config = dict(
    num_hidden_layers=10,
    hidden_size=576,
    num_attention_heads=9,
    num_key_value_heads=9,
    head_dim=64,
    intermediate_size=2304,
    vocab_size=38674,
    hidden_act='tanh_gelu',
    norm='rmsnorm',
    norm_place='pre',
    norm_eps=1e-05,
    positions='learned',
    qk_norm=False,
    attn_scale=0.125,
    bias='none',
    tie_word_embeddings=False,
    parallel_block=False,
    init='normal',
    init_std_qkv=0.0238,
    init_std_o=0.00531,
    init_std_up=0.0238,
    init_std_down=0.00531,
    optimizer='muon_variant',
    learning_rate=0.00676,
    lr_mult_down=2.0,
    lr_head=0.00726,
    max_grad_norm=2.0,
    warmup_steps=200,
    schedule='cos',
    final_lr_fraction=0.1,
    batch_tokens=262144,
    max_seq_len=1024,
    doc_mask=False,
    train_tokens=1233000000,
    max_steps=4704,
    dataset='wikipedia_en',
)
MLP neurons of a small language model. Each row is named by its layer, matrix (down: output weights) and neuron, and shows model dimensions 32-287. Each number is 500 + 40 x the weight over its row's rms, rounded and kept within 0 to 999. Numbers have three digits each.
After each neuron's rows, "raises" lists the tokens whose logits its output raises most directly, leaving later layers aside.

L3.down1692:476480577417411571505495545470475501484458472482528428530467473476473507439489533544491544609495476504485565500496501628479407468456542445551424532522502577424497480498503578550515486552462434469367510512464516495500451460441456459507562438426586495533535499546473538524490504497505543451444481538548535471524509425496475503439481467533497594446473482498505502556548548475523476478467541521490519468433488526469545493468500539553468532525490493492521542539512546491502475505533516458510500506565519430543499467560468504524451445559468456558543537585550491489560492564486526505554564484551526448506461509536566539474474436555548531510488431484471454517537531476573578516537531440569546513509484459446529495471448476506513467524515578489585584456516538510518503476553440
raises: "===M", "===P", "===T", "===S", "===N"

L2.down1918:519449441446546479518487577509564467495523522541484589462529504457534468461461478482493464476506476512434476531500509507480503430493486523516532450483460509516440453522500489506492591491554529491587589521457557444495493528486573529456580471476522560540554488449526470436509482474530480456501441468517509508521454513535461490551480475492491556462536467452540492644509486463521507471582508492565507474438604542531478522494491522430469506522430395532550460500511448454546503512517495559531500451491488548522498453506517536513527521411470483527536563522499493465506473530526551519496536483443499596504531467461497535451486522511446503475530478551541508502471504537499458466496471529521521589475524488415479488506561538489465504540491556480493522480450446472448528469563534
raises: "–27", "–21", "',", " –", " May"

L2.down2208:481496484467447485466511486491526513583496579509465457500503461522512510549498543447500545507509511438593482500487542465511491497396508500479492439478500548367485445470496446455551539539526481490504529477452542530493437493544538432466558435498525489540495541554486454491467530552496500545483484517507481528463484540557565405464515525482503501506468418510588555527466514501582428490516502514531522427505469458536493526495536467518491494520501501503492518541577457509497505443554453466465547523509475559492487513477418543510531490579544507562600508438479453618480488462537424424498542604487547451528493488547476493484460567530458546486492503540553454541437563586540421516486513469495511436464473505505538518477552507476512505458482445526525467527573500542436521444566476
raises: "ks", "xt", "hr", "hn", "ck"

L3.down828:501513540496509445520456525439535509477539496503479499496528442431484507575487513510480469551566495466488466436505495485482509496476537516516491517458488509532559477513573506514567461488517460438554491518410494457520484500473499537474507560486544473535485562493492496541567519534477513522571527509545461437513542499516458519440526489502508504513506537441557430557503563508463493601506480551538432496500517517573492562526571491494554536517564489397475539454511605507468478535489471481451539475477530453479543580435525443515436533508566530501490465499553517569440498477438554523495547527492485471560549537485449517485513526505537477535547453502517463467450499517448472492474542436523478473486490453484473492522501524501511544509484512494544468463501509510486578487508536
raises: "s)", "'s", "s\"", "s;", "ills"

L2.down2001:459507529549557515479475428457466492576490481530498493535450496463448493537466520478552507533497513487415508484492518444504512455539515474512502458485558531508486462573510495548548456445477583532524533514486455459527446486599473507496533541515525541473513411469544442586493521469512500474473509559481565451448534604481519470535507487468508520508443466464525483488421499526510545482505462540393541464510571512435413497518590501492484465561501476537469496471519541541550477533511526464525459550474460537407581572510543473500565441563463443499503487511504529548508471484470445545562501470512485556476482432439450510489547440436505525538462470479543557580510452456477494485482439497520531523515474484509493479515496549444538419509499499492511461433557572569513481377516503
raises: " of", " and", " |", " the", " in"

L2.down1578:481475512579490442514472514528509458510560569549512462480424534484535463530491551508532530461520515541486483552505499469536547502555508456560478521540480491480521503512541531507528536428466520506465445553478451496480543526493463502482442542515445645555702525561453506558527468499533514533480561524513509489513472613463504541471516527475485470505464541554503506492507511484547472509513558562501510502492543529453494481498407479452570497480499535505528540504446440479464501448506495476525468478471546497520486514491502519495486563506512426583469473524532464492447475445473497465452503525467534545435542516465455481496476465526494501440441707536485411445530494522476520510481470469455470413608496425550509531477447464527460539499545492477407525532568495519583501484480517
raises: " other", " Other", " receive", " vice", " others"

L2.down1822:542572478566574500473491551489504517420561516472475498524515512528481512477496495476511448513468494534528541528476619531513576524514527489504577422490484544556469470561526451476500519525479472495540422488511432408534539516478511505480502488606386542445467489498439499528541511473574556465473528489488516467523403481545491475425483477526499490487533445566480486456484505554491562569523486445566500492452490499519532511508502596482534498514520523516552453489350436505562565414481440535412471547479491514533525557522452458477526549520439496452479488507536489496451521501590486490420484499508500470500489516438465535468525513462517436493476411461596447452536485495526567556545475510430513413530493510529498449454501461498489503478535430524491539468513490519459429488456488
raises: "irst", "):", "V)", "M)", "ault"

L3.down1440:505477496525495485451483487498511481486537477533532437509513498454476548428584519526503467558506543520490534522448505480487450530477530583544420475539429519486536493456453589476552614473400498480425535550529458520403522533585537413430452519571532430474656510499519450423456530509521517560458524517489588509532495464530469538474439506470510490537468537508430485469550530438543541499540464497529549502497533517533524491503466454482476545452416525543475519527435493500462444467472520498501529509451542514460460511450515529438486536606494534517524512518504458550481514514480475489474563512499484492452539473495452529465499444504494490461518438540497503504487542489561486535537470526491422479499450510491502470500521540424538569489559499547510470459500493485458485515462467
raises: " respectively.", " whereas", " (Gls)", "p.", " including"

L2.down2184:461447517528537451485463464541572536542554505529471534451554492457504494491492476587438519465520457502517546451600438454431505461526483470510503500463527461548496411481481503410496536446487465452558442470502517554493570457505525484477474430462563489500480530507522465504551489491517495517475491477490430559507490477494537483470567541477545560503462483506435446584480423479477536559465472612452456484542497517534506490521517470531473532524513472582505482495450559511433438511524493514502510486459514506487563562457529472507479485536485519511456432515502530502475495451516558511527577524461446551504577483482502463507439524509433520502540468585467492481493521536482433497488430437445515461443429517473506522475458488528489596566557494482482533506541530435456507494481483
raises: "s\"", "lines", "s'", "ends", ".\""

L2.down657:469539447506468486452524505503426540473465483464490557415475500494593473515455532455491495446495540562401480504539441513510541563439559500487574501532502504458459474445562487569479511541468462476522554431523412528572528469490504432496467519545508530431479417545488454457428570455491524552494421484482525519501484522463505504534483446489475501545506526563483475545468552588469491504487504515481536517490495465434605492486493534393480483500491509477520518473497504553464509449494488505488451566440449507521580528433524558513508513513505448533531481446485490474461504477503505478499403493509486457480465455489448507472469541473518523520505536480474513583509550517535478397549504510476443493475459487550521517538482519590524482460514529566560496460421634487474555416592434
raises: " who", "-in-Chief", "-in-chief", " whom", " hired"

L2.down508:525482425527517503417484510483484541619440463467526520519508450474530390529583486540577524448482523514520476494514459547432566456463588534495517508460543505511557466501554566550438515486485513553510498527530482532517467487522507518561534399541502474486480491506448517484505532448477482496442439476486585528485471475487533519595522478385478461455521575545537469528502482513460433460503493498488497508530520438410493559494472485534442563524494515504481518544430502457514480524462472495496515511433499519555513421528511431545520488509541531472530454465537496496495459430512451517483453497565494507460459481534446511542493543477558408488476554558492421467434481466491452457494587508471462482459559497421508525498476554506438612433477470498544518526459467485485474517521475
raises: " century", " generation", "-century", " place,", "-generation"

L3.down1756:508608503586516536545427485497434497491538448527514491453489464456456473494472578474501518462515490504474467480514504525590516512415448529508548468499535485469594519523478474607511484477507495514479509410490487480509540531493524530510459605469553476493433440519487517519488506495514466450503516509424471476555532544464522546487522514564467458526412466489448497555558490519507445492516516525527493519450423525511434498484435528500561404511529542497420507573539530531405531511457449466452524501477434545497526511532463522465505532442557480519517503515490506518492536485463510482490529503482482541520461529512485533400530470527535441502576557475475539470514512437522389577550493437512512502446442576517536451469402547510488488467517535526537515445489483546478518481557541
raises: "o.", "it.", "iti", "her", "ically"